MLP neurons of a small language model. Each row is named by its layer, matrix (gate and up: input weights; down: output weights) and neuron, and shows model dimensions 80-271. Each number is 500 + 40 x the weight over its row's rms, rounded and kept within 0 to 999. Numbers have three digits each. A neuron's up and down rows have the sign that makes its largest values positive.
After each neuron's rows, "fires before" lists the tokens most often just after its 100 highest values on Wikipedia text that the model never trained on.

L17.gate582:479488453361585497486509466487406523503481514421522493550512519472503498534482458472507523493544445533563459401474454506525475459514524522518423513512498531561471570452494561501502511505474535515493512486513488454494478459511451438497492561499466586554502562523528532484429450539532463462517533491453556484416519526488496482459435495382505499510500500528424477466531475458508464490510451525501469513595467396497504478527469474482581480512565482475456470483516509492493452438463504517525472477492509517480466565535469580478454426525478470468455538500502559519458479458475500513
L17.up582:442524477561503594506520511513530554498444469546531506515557460473497476440519560446493535600488459435507511520497522482538455439471503522473506483495504504524454500542468505472540541426557485522526507473494464506510450634582496448470476465478513522531565578399491557523482460550509532463450422533506519489455511517487516485488514590469468520467476538500470563487494492564542517496414562501501445456526498533491508548480537555533523484477493473575488562494467511380465546493468548465574489441509495487510486552516521502494472460413456528502495479492512471527519539539463485535
L17.down582:561519499544527505466540528554521465535511473439520530602529482555503549525479491544505473526533514537561494446505546464428488453514504493454577493519527487482535486469449505491577533533481544479480557491513460502503537537557499480510495470531383494487513505439493488523461537480575543514447467513502523521510438443483437469457544432439459545532493462428526551599529484497451524537521533511474486415446546463472497491441520488472481494493488424460498392563610403456530512470585530526482560471496514553539483466501550501484474494503469473515486507524513538527527437471522499511
fires before: "3", "2", "4", "1", "5", "6"

L11.gate154:465519488468487431430442506506531474462524498520561467525524484401518437602461492508519508497531493441456504460548435497511518511517490522498503473557580486461534483496467509490477481488504464503554558507500413446450514468500543434499520491452543532524482513520426465461458547521474510458566471485481488511459491477526519479519481508546551529545479509471494501525465429524454424503528546506450398527516492439494407411488503482522497556477472553489493516506482486504514503557491580557550502463504558527525476518552458540435430513492556505476502538508454520460517486479481551565
L11.up154:471467530458493551521497539476512455548487543414530463460465471514468491505515458491438450470495459495386464513546476432425503478482534528519608587473468513444534443458465477492578496513492451454449495528481560461504448538506465486503497424413493473442492478545436548536527533510487517455485492516486526512489457476449545519559541468472492470528412477482502491454480487533563497527478464420546474540535464559489512523516551428483510516424436548472488540561531569468492593434551501530456498498551532504552491504541497544461490591486509477499515478534540483505417478518497544522
L11.down154:545388499509484547552494469468424513519584536498505533565456519444511422405475473475471535556519507537514495523507530492503510509532452520491529558397527515513517448443524395486514609494455517509522513491537514512511506511509544513479456510552431402468467447465482535516509469436611495521449469531387524505470483471485556460551526521493481447479498492531461520513445489524566503501482506486538537493544558546566549564525494423475528517430476506508530522506508495560466513485500501499471517557507524508549509519517498482452443490569515573529541390507463495524488507507419529489
fires before: "|", "===", "|---|---|---|---|---|\n", "|---|---|---|---", "==", "|---|---|---|---|---|---|\n"

L17.gate884:501466480507512516483538503482521519392496446554451490455491503486473578546550488452437440499582501473455478469494493516477484569576515467584482533592504485497530533547561475533540509418484444550515522428517517480505487509481522444444519502472493425582429513552525505441511529529492486471475534414569518566517494474528462522479467526530479516529600509484538475540498552529514494509504509484534582495505538513435524572500499442479514525510530547464525492449537517483521423461474468481479452452496448543427461464523483559566501460587566471563482528501545466526546607493517491500
L17.up884:549476539526531537518543467525538453478517445499520492469504480503461482505466515477476482489432500493433452601463493478568534517530519412505521532493513514480438576560519443506518536490470489470548486483514477491465468528486478457480494523454487507507517421539498485380548460508487518509554536458566497414550468516483526498520542585491528552471536556455482395450466479481473506522560602524525505499513528486463445494477530468479475532458508540532526563476637486520478527492465469517537544477544440479498553540435511516480529521496494502434487532505438516566477539535601508482
L17.down884:469400559566511509506529449516501457480549465480509570501487488494539610483526523490493481479506495495529478537457503537459509501608547534534512490441560488500584432516446502494427468505530543558478509413583500480492511539544492525569460544504456581547477490516519530471517549566415479507536476458473477505495471478569471490498503460517481484497535486481470526499500620440480463519565496431456528501560534517470521557573570502460541527472476555483460491450561497524523501541452468458515514504489567526443538483443491473512490500508433395496509532538466527472418580471531441564
fires before: ":", ".", "|"

L18.gate155:480475579562516527525484432479502478523530444507493509564480488486485568530484561500515477516398483564527493525472571542467488503481438509535508479554560455477490474477495574472520537514464462500495537526474512570498560451476503519428486546468472504472432580509461469515564549478489493506437502468520501471442528521487399533458486639466484556419451535553535541486398463516515450420552479446542467484530465482537539525568549476458440489525492499497473430462542506437527499502497444471531572535447511528551450525528532522552403559493453494561497504505418546486541507504497466523
L18.up155:406439526516441492479470454535476393496483509516587516509439431528540539501480549571474509502577498479501494502520550495558447509445548586486584484489511483533524477471521480480472524476498520519503442428482515440530520506606528503439474518443445491467490578485466502460505497458453489454522498461534453531441467592485501526462565572473447500537529539565531489533428515509479519546436526486442507479538451479575508512454466543502469498397481394552499504473532478495564489454428536548539542470492615486471467531495499520458468478462554460528543491518518455493516479503564451527
L18.down155:571486426537469562533591518444515463501519475527489466446520484492476547478486416483530476470418534554511508512469489477486466443568491502486513561574485540483499557568558485473471467517468525488474517498472473500529506535424550476414487512485513492546446517528493558539486565478518483405468475526469467539502564526521470540482555500469547526519493510489555603482444542506477508488498517483551463475424561514555536467491492472563443486442456487522540490522507494462518439502562549459525517533506479524466509522482477490552516545534526682516450474531468520472520421501517522554
fires before: "1", ".", "born"

L16.gate302:522533536522436452517506495503502553519507479507482442494596526470498462468493511483404495512485513426432470495568473523440476496466459465535510486521396532505501479483512505479485463543522516521525511512480543498488458497514570487515493460545431460480599575537534535457444412500489410491524558489495526490411486465451519552516484492570561510484497488497482461476539507487476496531493463509482553488519489503497486517548451529478503492519441522499542536459467538464507507505433512537519538430545520547558521570492473553473502422525539442519497444469499460504534492485491464421
L16.up302:498494533456502489491505496524514503488548541519503508506592511534475485475542463487513536452535527466476464501482525546442484474432515477489526542531529437590535466489484508495470548447439474424530530535461514509488452535504520448519493457516472438486562501566464491503418490502515446521444568450549545512553471516551499485520533505545516497517424490467511592464527476459496504561481520474493521458531487577532547547456491595460521499524536513476482615515552488507534452531524500534500484517439438465551461553507479474510475479529514471470491505434539480437538473457444530463
L16.down302:533538550504551518520457480469499527521461526478473495527533539521587510433486388460402495506546550518452515547533523507425471487499535460539568435511523562481438449532525571562495391505552492480523516537449558521484482499472464475574508503508532469486529526532541558487499482517528496560522496536509515481483439523475554604514437464553473515478426556483561543505454500490566437546517478564497502372488531524492483561442455458476467504556447554601482508416493479500511446487527542568508522499489496498503504484469494449518498492433498415521569433476420549524510485465540516553
fires before: "|", ",", " he", "-"

L3.gate334:504532544524451514527554509489549587562494470462457535490525497515487450511524501534528480488491436505478510492499470596497520426505485538410570508435479484568433445499504534531450452543504489580491540476446508502485432486428515510517503544444469441569471578587536454515509492476517503520479483502516476530462470500497545470576540480534523535502454513494546435471493488431457454535481600489543474533480477445526499513593467489535511588518519486507537508474517562490491417448464443556505497575527485529453590548528488485533565460460567550493533547533462440436489484475556477552
L3.up334:447533549525491503492522505473555500496537476526440523516440473460474526442467462507522507527505481548445519542554564552405454546526530483464546429508503494544456537427501521504549518567453477500456615551468480517514480513438458470513460446505463521440528490500498511433487479547554528525561486500510460529511485500420482549498568506547525547545461475512513467480489525471497515477481473586535473541518493518461467449507524405489546539493516519471500570496431482512508485503546412499512519541537508487465522542498424481494519550511558457450470531444542523563509540443448521477
L3.down334:486523553535474454499538524489541505518499478512500497530459477457467462440415462508477478529507478490482492508588566508550451550516546699478498438504551480509439500511527544492544527474459420534475539544463434525490503567497525472482491476499479557518504523498497503487490532498504509526477505506505491523505500483439510441516498531500494508509480496521541486555482558505468506525530526564501476558488531476524483505480501474540569536493502533498499559457460540513516475481496470508497471505516504550516525479566456493491474530498551760499500486498532528594497448390486521543
fires before: "|", "===", "The", "-", "de"

L18.gate985:536462528480481453499472522477487522463486482498462450419466538485418551512533516523533476414560572520469555535481519530457530476511564460528473470535581487554510509453521552547516478415508457535485515512503469502553537455559533424527480473525473532475479577503592441416489489541508573411524456491550518555515551475491449488497486485544500580446563462503522373502494546551529409500597518443516479496507521479492566560461549457544521471562484563469507498442523446471481475501480524507525533499418455514438508543487525474542512530504487496490527519552577453534500530500496490464
L18.up985:486477449436511512469510519496510513421524492557483428487508504567454595478538475468501458469486497528546549414466514497511534451507465477479495456518511486480522505487544443511556487496473487515477476474524444520498409568479518528537517485499489444534454486469511437512475546538490486495620496511413538507511518545560526497518562481462538483494552503526564498459488523425508458483556495567509453561564459474486537496432495520488388514404525470508455440448555506571455469559518536501554527505519479484404518556520551508482499569458504501492421445455525441510520505564566510443
L18.down985:521434526492424555438473494509533468512510533441510515512472496457520516498473495465442472518542567547576488474460489564524506447494603474496468501489469446512546528523509572534520488476510518496468499431546426493489495515551499545511502542486436519541475426508515456578503505520462490432516471480558507537414546474604503486437496554519508568433485500461464519456525494517508554492470543430508567535552445557517511512518510543510456468494495508515497471535513513526482502526531461509475552429511440531476571515490498500538498474508490637490479496516431507500465473485496535497
fires before: ":", "–"

L10.gate568:412443531489491505424547517500582526556563460424487549440532444521501462481496543492581524480442496417525467520449523495486479505566492450487492510517533448469548553525539511466534525612536461509504475523536593466485484509484461531453588499471540476521549536501535495496540458474443509458496555487512502574484453503445456530503463528462530509497471498484422498507628487503498495552504519567556474495462483519513474488458496555467501498542485473604468519480536476511479495530511456435506438530529502433432531519495509451442547554537479432485476539518510557539414554481497544454
L10.up568:458512587467491512487460467480517493491496417462447443537502544568504476485442482517507528475502524446430537451516467474471430593510494531460429544497516545466538470498538526530491452506517542502571486413529477489514458511498552544516451489493540460544541478528422499567511528532468504434471406547517457555473486464505500487427531519501473526491446459435487459543536500537489524420540537494510525614471450576513503483496514495446416472505559463491583480370514450478523552512492527515465498498507505496478526474605510524557433548449505465565478529508542485495487467448513488514
L10.down568:508505476524502532534493417508573475555493459540438498459526528550422553441488481553501511479419476544493448500511535503478589512460513518447435495520521480481475525506517507522479538469489464516519556452530491586501439463468506529516525496526627448484536495467530554544505525529463467550390511509563510548439518580473465458500449462515447458559480516538627449425525571449558548451441507472522501447497576550440465529536508461505480526473590494552548550506604483561475537483488524508503552468451519558511564510502571548508524488522530473495537475529535549441457503573459508494
fires before: " |", ")", "ing", " team"

L2.gate719:494496458536456559526502505492508506502526532481455484493485492470513459534611548503515554493446518466526512482460501468534523506486566491453500508540492474557550476491578460429523478428480518463528547477484548445469465515479472495497570499513460557507483496608535483475527505505472487501533489518474510467483390560510468498530510506473498520451472513483458495482496430574431471488504487525453360521495553408492432506481540501487559444568498463530601495480503498455469436559556500549520502580519469575462498533497478545470498493500515493507460518510458523499512575575499562427
L2.up719:487464549509517505392538483445485509522462514432445537504434431445578443516542403509455500493487398458550497461497518492605491446512526518486580510451511455448479525530439489448476472562492501525423475527524505461485477464508461467485540527462467531468445448513450398482506609493521545514512522496523504515468486469495572477506511487409516514414477481622526471532509477468468486558490543439493462539546474494526564525401515532557506559504526511547484487524468514537483485563514488507463454510515564528466476518492457525533516538477491523482550509504466564525582476534525499491
L2.down719:451463504461544495563505456545508519469449582516440440520496480511565449513505496605470514490533472526474527531518471498583491461520481479574536574439482541511505473486524502430482509453514514459459505472586526518488590540495436480525531515532421515546493509512515487500475537558469463452476479543463560511509527492548528488516450435485470458504501437551524517499505457510441536498455512497508522510530483526495412498522518471485539431462512570543519561576530510510498516523447444509437411511546515548552516542471538525468460575501491518496497475392412517481525518505457545513
fires before: "==", "In", "===", "1", "The", "On"

L6.gate814:564550617490537589462466527507553467511538519452464454539566505461465425529461490520438492547473456563528505485418537476497443542460519509502503488507497497518539473449472491517549511491497422537557505556524524569515533430519486488508541462551547459462501494472506494541534433466432448494516480523491478485486555435526511582465497540543556508501463485474438518511419504476517455533480449522413447453430490542516499486497508420460530547516521528488531511536533576530554512497490546432434528544537493495413482522463508477470454515454506498547458466542591481451463493449413511538
L6.up814:507408521508473438515443492496481531532539440464491489546541515581525504579561524490464476526474440484429531440458528414447504565455543510463424484530440558475488528522497416536467494498509448481471492493554468537451420472429500477464499531497553560523542543460508478515589466536579514520541482509441492549513462532528559549457414558495423484508468451481591461515504484463515478462487462492446561462563502512500515494512496432543556546572460558476504527458522530386497545522440549475506527510571548493527562560409534492500533473503488532472473498559509470433512516510521505509
L6.down814:492543509452447481421412463511470424505536432475502515560545522522503426548531503511554431535527435507550547469463507463463516514424520544519452555551503536438485520437478506457475475477501431539517453448486463508495535481491515479458554512485549523517521531487474591588497449505581509468522466463488566499461606483506429539478525537466529551490469545444456454485516532474442441460503510460406487396496474494509499440527497487518570532523469487567518525507488503398537464505474518512497511484558527528525513464533558445488535461508500488491519577603503517465502471523497484466
fires before: "|", " order", "ing"

L11.gate354:512503588453500468499454500491614590523500499542503514472523492461499520487538435510539538484569531537481542532538494500437525443503577451527548523550516470485534503476572443447485524481436450464557522521510515496453546455482489470512557529517539490494503489480466499534557517521467540433548372541526519452478509534489537547566457463523440538491429516583526478502539503476552438485510511518471436485505517490515518494494541491504514457456445427473457477463534496525458503473484420512522456430480492531459508569544460514497450509472513462472482432464548506515481516469568488495
L11.up354:556485551436563499496436522502536555562467500449510522468562533444465486464454458588555543501550525498482474528606527457513543455483572525477496508548477432528488467508531514450459480581467523524558519506455542541541574439508520467517579507577503521520491481512495474471593565472513547489450464506535483474534478466467552441516531486490490490446442507561472514516493419489507479452507508464487475497467577440563498479522558573516492483412445534539446464431427545455488524524441451571451482487463469546532457491546484517450422474451480510446454433452532464496592446483535502504
L11.down354:502464573484570477466489519512547636507505460489472490441519508456470469518470407519502514519539493525519477566521504502516498498499517571450555493526502461545511490561535523464514509483480519495580510483480525500526501491495499460514545501470509465487477488472486476537511534494517505464507463556505439444493535490498505500513474506500469481494445482539509500529511448507534457495492525478498468506488499444545525474527549541510503516509547473486469523485450501483494515505489434540557434486489501557514511517499487536482489490476478819475469465473492491474532495511517465482
fires before: "==", "===", "In", "The", "On"

L11.gate535:585576504531538553474520516495479609478460462488488519477499512445528467518485431541586486435503516517564536524545517516517527496517493439486554439584474489478465467499523495507505457500481504544550472521480538481531484460475502491496544527490494488445455452525455557510467533515454520440441458507550512525476558448549516480519526504478526483535473562512607485403527473468526478500451471487464540522472584476473567532532500505491542503495441499428534517418468480459564476491476480539498431541537503515495525505533468460526483494491531501492425499512564501493467470512498504491
L11.up535:533548499469542368514460485466488518539555528410486459430589532471514528501483541513435531493575446539481528520472544472546448508652521466521503486533546502526487427526508507457533536509511469528528438520485560530519557518472490464474550503489543516507479531491544457478460531479520537452443592509432485514592479487557543574515507512532457488515488503541452447526594457447508552460546501503429492479504502472560503571466480493519529453501452503482548481466467536472463556463508456487463515524496584536485476492546495480517493512465523520481508484502471446478453542501509437543
L11.down535:550537545503523518540537498462501612510490507487510512473565452458513473552555509518404559554454493502555486468464590519540500474512486570518527412489525537522528468508500483490484495574511556498559485462447462451481451506452514489453511475479510486490473442525494470537503442489494534488582429547552442398556443428465486536455519508486513467543452512484528442464468558505543495475521529453469459509492527508457433465509481463516496501441462496578489482464500561524537492489489525505500476505502506494520581531580339484445517598446479636369468523422521503499538483499532483528
fires before: "==", "In", "===", "The", "="

L2.gate330:521452515461611457602505503482478406490480497519557453454555527371465451575453473533543539479496462416482549454520499512471507534441483491545461506476473431467475503498514510430484487482508494503514483463474527492505556485435486470561472496432548498533519476469510463471549521487512506539442480506480533519536451490509535492499545500543405471530511484388472480506445520505505451545554396558548526547480459507509551488519548530584595488508539520478478470417515517498623373500503517502524460491514527479560491478398455542546485566535598509498511611519497494506449583543512459501
L2.up330:460496543634553474521568507473469505586556514495500509546503463472407481415502496468538504526481438493515458522439559545509508507498546536523486495579446481531532527512429412480484539502488505505603525506540468550517470528516424464520539531461478535592529465436461437520488601565481593507528474557517458555556489511536499500528507557525448501500521504535550535475505462509542478471496487466529497488550417502533403546542546531519434487505552465458491492444506512538449426515459476475491507498496510495539498444481509549510516521494495534494457550528499498503450511496537482451
L2.down330:528472496512466486507477521514470526457481451519497488414405444453417511482499520492452538509542475510508485502615490545536492443441453473540557499486520466499519488540436494513484541508496555435567500463581387447456436465467490579527493432585506439512544475503455503527421532513534531483527530515479529522514462417463539488555505560573491498464518484495553495532548439596534495486494526456555478489536474437558466479510513536506481506530522512466544552477494513501458483449458461547462525586552559481558507565537489529483511564453525465506493507498460457446491417485453497502
fires before: " ", "ies"

L18.gate753:481486449575465493455537516552511520540443442514462508526438525490506492470509508537451494486537432553521473564501472539486565556497485453471550472489459464572442495481520501454477496513491470537469486563519484584585514529473598401473459549516463483432514496490459487457574519549440496482495540451540587540445530488536535430532526496565511494491519648485515493380543458497441473486469382486454471508469474561507541469531506561445485417472500531468576508513511461545552484491513473503484433513518565509539509531504422556494502513538531501512473516563534466443491591534524427510
L18.up753:471454554580553506437512502511530540477500419509511535465577458492543516480514506519506397442486431584497474511521465477449502493378495448530465459458537492482559475473504528522497512509435480500520457470488419537460555496448549574530569563456453500470499413498471483475567517539435515512446506539515499563532511429499541535631497498422536502538506533480497539450509559519506462454422432487528461511526503568568464477577448514509480536501477581542464546520488491447557477474530512539518453542476499496518546513524519437508528497481483495495501520479517510509551539459469510520
L18.down753:437490513425522549456481529530453433486396478497533505438453473506460469539471492435426530540453607431540477540478487511545520538484558477500457540506480483543524463540552560493499538520488469488471507464483484522459499401467483456532490455452461480542573522528538513500480503435414517513554537550493507546545470562502450443490478512505535465479558531502605469472455456558546499557475540522441478475440456473538468480513422487517470500442442485462526428486510504440619402509455494500426506465576482475521427521482471569513500526448505538496507511485539423469513552489477511520
fires before: "2"

L18.gate998:500453489486526497443498561443519483525529466537489512501465477452501459526520542407524403484625540503460486474453534490493491539438558496511502465520528601532502473492529480496567542492469469458541496441437455537486538458494537492531466568490465477430535604415470566505529534443536532510494537540514532502508480483520555429482513455481555531505475509474522479465520488577514511499530504524453492513499474496477532506538485534541529501505541588574513416575512542425585502435481478486470465460438509508541530514469515548543477546471514483516517481498496531484560497461419531442
L18.up998:486516511503568510493521496561501526469528553575491524512474526514533496548454560556537516576526481551551479504521536474445395465520515504545527415441471428506485493480529459505510470509421421452528530454513494479494554486511560550501455611503513497422516458496456498514480484484486528463478438483496581443452483562477420527459473516542515430540511527501473469487517471484524507557534463532450480476502501558545495498524529474508540484566491536564509461538549482525519495499460606567485435505435501517475494542527557554500470541513510490501463474541514491442545486506520484505
L18.down998:441473471437448526471503606482496572534440499507510572429453498487499489481393456472469504505497564528501474509543447473548626496515487538479473536427489464561519547465495502523493450500535484506518482539498474496505439439431541480519474548492526451492526491466502450494476541414497569470472459512498511576541500582499525491570445527533508514568554483489460533391551504548499528512519514533462487535413481479403553495494435556490462469483482553540505462508515563492555528538520482547482533530572572471510462454502508527472523442513463541514512517520498515491527507485533495492
fires before: "2"

L3.gate310:554529469492581468512547479466489448505498530516583531498563479513510578513572466550480560507449516538519546533508521479521469501398493496489505490511468509510519465476516483478537493489510491450534489508533519493532484546475534463439539557530512553485554463532512478480492499486535502537531520462556513446471496471512517505514488495537509455444545483434461593480484442485532495560443510552441428492523463486517552522544612497551592574510452545592514571454470554499452533467398520537503504457588505576554521577568512463471574590491501513490469504494564569489497460518487556548
L3.up310:547512589460439467539495489548473524503519572507428528558511448633518493553501601583443498489542436533419488559515548495489553496453543519413537540556506504494511504544462509486534546496475521473448514482466495590499544468495512435496509510457522513466488509533496491513447428525517494533494516528550393536505470543503489510504535464533516496513491476511487465519516457523488532419486456503563489448449504550539467459551460525454520527492530487385552477382512507536539491442474500576446520520473533449437516483494446521544454334499529514475498467516573472466574485502475405488
L3.down310:495530509535534468533405536536518484493500466523445492650512506481449471496578515537482456543420536527581518525507555518474434537521484474482499566458483528485545523460461508538556556491492515530494559406485499533516429426527486565498572472448592493515496477502435515460478434474491479487553498500515422486484523523496542555465444533533512491504455522503493518542490450466557581514463469464458536478514415517479472445482475518569470500471471533505443587539517554518475490524493552471459491528496487528520535429457534451465545534430458564465535510528522515451445478456506510554
fires before: "|", "as", "th"

L17.gate928:500534472462513484467454472538480521556481498433473480500462469528493542478496497583538446533522468516449429479483512534480487505557480471462416524539522544482426524490463484475493539426520488449523548488517497525541532550491500475416593580545488539486517609541445487472529561485481591471497465499568501569381568512519504525490546516522508553483487521476533473490493620535475527542540494499544530476494494491483507488512550500588480509438449563532517521537505521480486492481529454499479464529485459549521549432460515487482558484505459485527475550540485413498478487527475492508
L17.up928:472472551550534449500488436512523525493464502491477507519460571530513498571490538472501513526566467498551530457469494453483496498434480497507519472431502534576496490532475548422541482471535439490514531588514557461517451544522484495459457494552458453514602521502456466475508530503516522538520485498497534540515372551447555503474439508506496494509561525500487475576530543550592417505465520523509438457494563510507460495491485501525472565495396582604541523579422505483500550453566485488476417527487432553437491472532501557441486490471477482510542513535474530527522576500577519468
L17.down928:492478529525568523523448449444560472578447448553469547475502455504464455486485529498503512504511485479533480460529491505456564488454539470560480429551485456497479518485529409531506503517533613503574558442483433518474513441552446491494531477458533432461490464539530505519497537484468481585446530552568487453460523562609556575439435472504477503485532487625543532500473510460527546480551469567481488437544473503604563468500462494513452489520517584530487448518546480530589514522473484491460508471481519437463480493569530458460526532494527409452486592489443548502494506400479587526
fires before: "2"

L11.gate9:507529562549552449465545475499502426448521494511536404492561508475447518502467485533481451545482578446468542581447490468467534545496526460559478495539502416508558408492493505477532485514542475527570540495447522475484526472513490466479473509508462469486424506478482502521532473447515499472476514478523479504534480466524450516574498478498500479476478487477476568554489499510458494552544533456458502494432443560496449458539599460495579496451502495499576521505538519400485446476524504406474506525384457463541489511493471464471498490449472528480541518527551543522460501516532451513
L11.up9:506479484553565474458543519423592533547492506558544491490546564472507506535525538435467530547531489500516498523512538515455503569543512519512475438482542470532445465471535541553553564482500491437553530564472493521527531484486502478588485468524564477535466448489430504468575497564557479446408496532418525471473445512479446534520532530528512555439437468526533535547500492471528458543524511505499435423425513459476488465503506568547508428482544473470478560506469575546493413517489492459504538464427534524551479476438500477517473484463445441450472465518543536558493472481578407474
L11.down9:548560531525531377456503534505528476502494516524477438455496515550456549448540447478455487470553428576509476485466500500462500511455531480500528588485518458518475487438476474446499513511479531515562474485507516562479514464454498451485493487466435532516480497510555478530511425507474510443477465521497476551472503514510526508505503536455490496495477515547446531507474505503486419496498508502468494565432495535459523397455509498481506503542521516484507453561473500422485397453493487519589507488437500508422529463498502455538481517487509428406480487580505473524476491508492491541
fires before: " ", " of", " |"

L3.gate988:515555537505529418441500506466525498450555531557540439564516464517446448486560516445485425520502498485512495580476489508503479472509505483568551485494546528498537376416556446538494542500530522517503465478484503521434521520468409485491516491423446581521499507452574504485542412538411532521545504534473468545505548516472443548456490510505562546498491504455535504495534545453496491535514465566519517507521528533521518561509462410574586507527451485478458537409519490482449535522491553473418503533522511458455484548489532494514509545471485532507519520506481515498461488543460524511
L3.up988:567484525476451545529467507474533539499516480520471485513470446538467489517557512539417470507463532551500534550444527463523540490490480590480532473489458480504545473559479453474490524505449435537465462556491453474445592527518539500543530529456446471541584479528487550483490534444563490519563499418537492437500491527471482512507495515526546473614525461463566497501490518518514470495448470456546519481533551511525449472465557491542450486528503505445465586444511501509483478509499450445425632499552492488508439520373501482435490537489461534555553527606516506489440539505476477573
L3.down988:520551557514521483538496477480441393525576515441557492540519631501433448486487570437419505517588469590536573445485501493533531500573508610466484502452547541498571410534492466473461614473543498537471488492560455483505527528521525468465491421557530542466555546549529497463453465477477464472509465526495462475502452541453477504488474508521521511552490549489535497525541517496482426500469493500474575563584540464492494500535484489524547547503472444496451549464516508484485456513492527493480548503485470554504531512510523452544529449547530564504495528482433474547438551476528594486
fires before: "|", "=", "f", ":", "Population"

L2.gate595:496475529473471473533471464478533506544485509492444462536532539477558427468500533523589507557460491501479505478467569524436494474489445514495434455520499493499545488515549545431440554530585445464475515512523584493502462490521565505505499584500463480481431471493490540510452504471471483498448412501455510534486537510488489603491440516530444542549461363532525529535543528622449434504505429570421457486486569455435552508473489479482500496506484532516587419425559478478487539489421518554540486596549514472606509511483505517525488508524534506490462460521564531498502474515520480508
L2.up595:502506536526486459496473475517550528509483487524441562503420445468470478512493462409485603518513530487495510524524547517520454404552485474442538511471443549538584511471532511481505450506541491484482467510542512533522472531561498449540543428499533464482544463493493485560553491480488538527507404498530574535497519531557493493471444534465502530537509631474448533519414526478525508513447502515516442558465449467515484511435537500516426506456507524478478556491499575518537521443541464504556508501513467521485507537575481481543549456530477475462504554471404527503434446409512451487
L2.down595:521483539535574442585532552471468485436538464449502481558488455531442539448550522482474509446467473524468391465511462504466452577537526604517476565501417487477498475445458538515528581531491509516441465517454515498454519546459467511454499458461441522402473432547464430471535456547451514526532515433470455486546475515519581545512520546526549510432505464504541506530384525510587507461456496485521567586432469507505508463530461477516538492466528511547507481442455468485524397542546513390485487492507479508522486472490479418493434536451486427456454460577466549470508507409489514447
fires before: " ", ","

L10.gate472:505441548452450511453498490483570511517428499530448413441519506510473553441397539587541447513526529508530548432495541550579585537512544490423517472547515406520472480500480559530512423417481429535481553521515515486473503625495496434556567546536554561581503567517451413560484452515467488475515495508467458459503493451483476544433544488532505481557505475478467535543432489541477405446522531574512490494522511579425546442558440453475492546535493493522468492502510436522470469518454478521471511526481527548580525545534572526533471511540517477506500588488522539537445545548455506525
L10.up472:502497515491436494505453493441460473448404526434496543486531515486534509511525483512519523583485462514507529563546477530496532511570432550490572500558481481494452473479414581498391443449569532545399483424555499643488486524511412462532513521512519437565532445528405520495544577513500521481540554538481542473461487532519557448463520499441448513539479533525551518529514480479449498529481546511521490504499467498493481467440488514486524484530518452524492505484418502560465526452448459501542520534496561522574530486453467519526419552432525517552484509533502474499520487546501465445
L10.down472:454465488451557494461481464535413466483514463510518529500518459480507580568532437453495484530567430516455489514473503535387477461493463507556470494465527453581490526565473538497452483533407512462568456529469558482503522476496492492518484499489483538522481594474516548559469476483551432490471501484561522536439541566531539501497485435438459502463483512530495511499525494501505574518444480507471508502493493537502456463485538570543512498470490562594496508473505517551521481491507496464551515413516442467533433427499522456532549452478565503557513490495540535450468504588469534537
fires before: ".", "ee", " place", "P", " ("

L17.gate653:546554545547503415554461531458523455502487490516469481478492453520525462517571553479534502549529534528490486470511475606506555512496496446562464530521478558395490523572458475580530537482443433480447510458514456447495477499475478493485459503508447496508522454526426407541512510458489480505485491499536454557526496525466503542461513494531538533495437461493556503563515514518443506521446513549457487562508454515477508490514552432445497571465512522452433386484472501408484506489475451492571476466486524466483527482492470403554544521506528469538441521495561457461569459494444495460
L17.up653:526431412485448480490572521424515475576458512437481517433473560504507548481555483502522531498558542551497506472489528434547461544544529453519531486528585472506487442479531519507512520503506420425484491485554530544479500499498566471483516532503529472477466530536488496514487511478528441468462476590556543544489506507444414433506504521503422448554469485506572568557469500526522461528525539427489541549544511444488545507543549498547507490474470489528481478469491502433543482431505461510542472420514532460488547457496412551531493488506382504472473532547531513523517504442459596486
L17.down653:524479460539446549531533556496470498546361480565546475528492553478478512470547480477550537523494522446510489535552466568524487535510538417492516529521571542493629486526532460540418497515486451477496499450548457513476480550478568482495477482494491543514517548491483522465487537541520426473455604474521482554443508562523525493464507506495523534480525492478561499485515499448487486517448549490505522557480542497503521537506486535545512495469513456466561567400569430476514538522485535514506499454550509459473504499500468507548482523521421557544508451512578475595583532515515499536
fires before: "1", " |\n", "4", "2", "3", "5"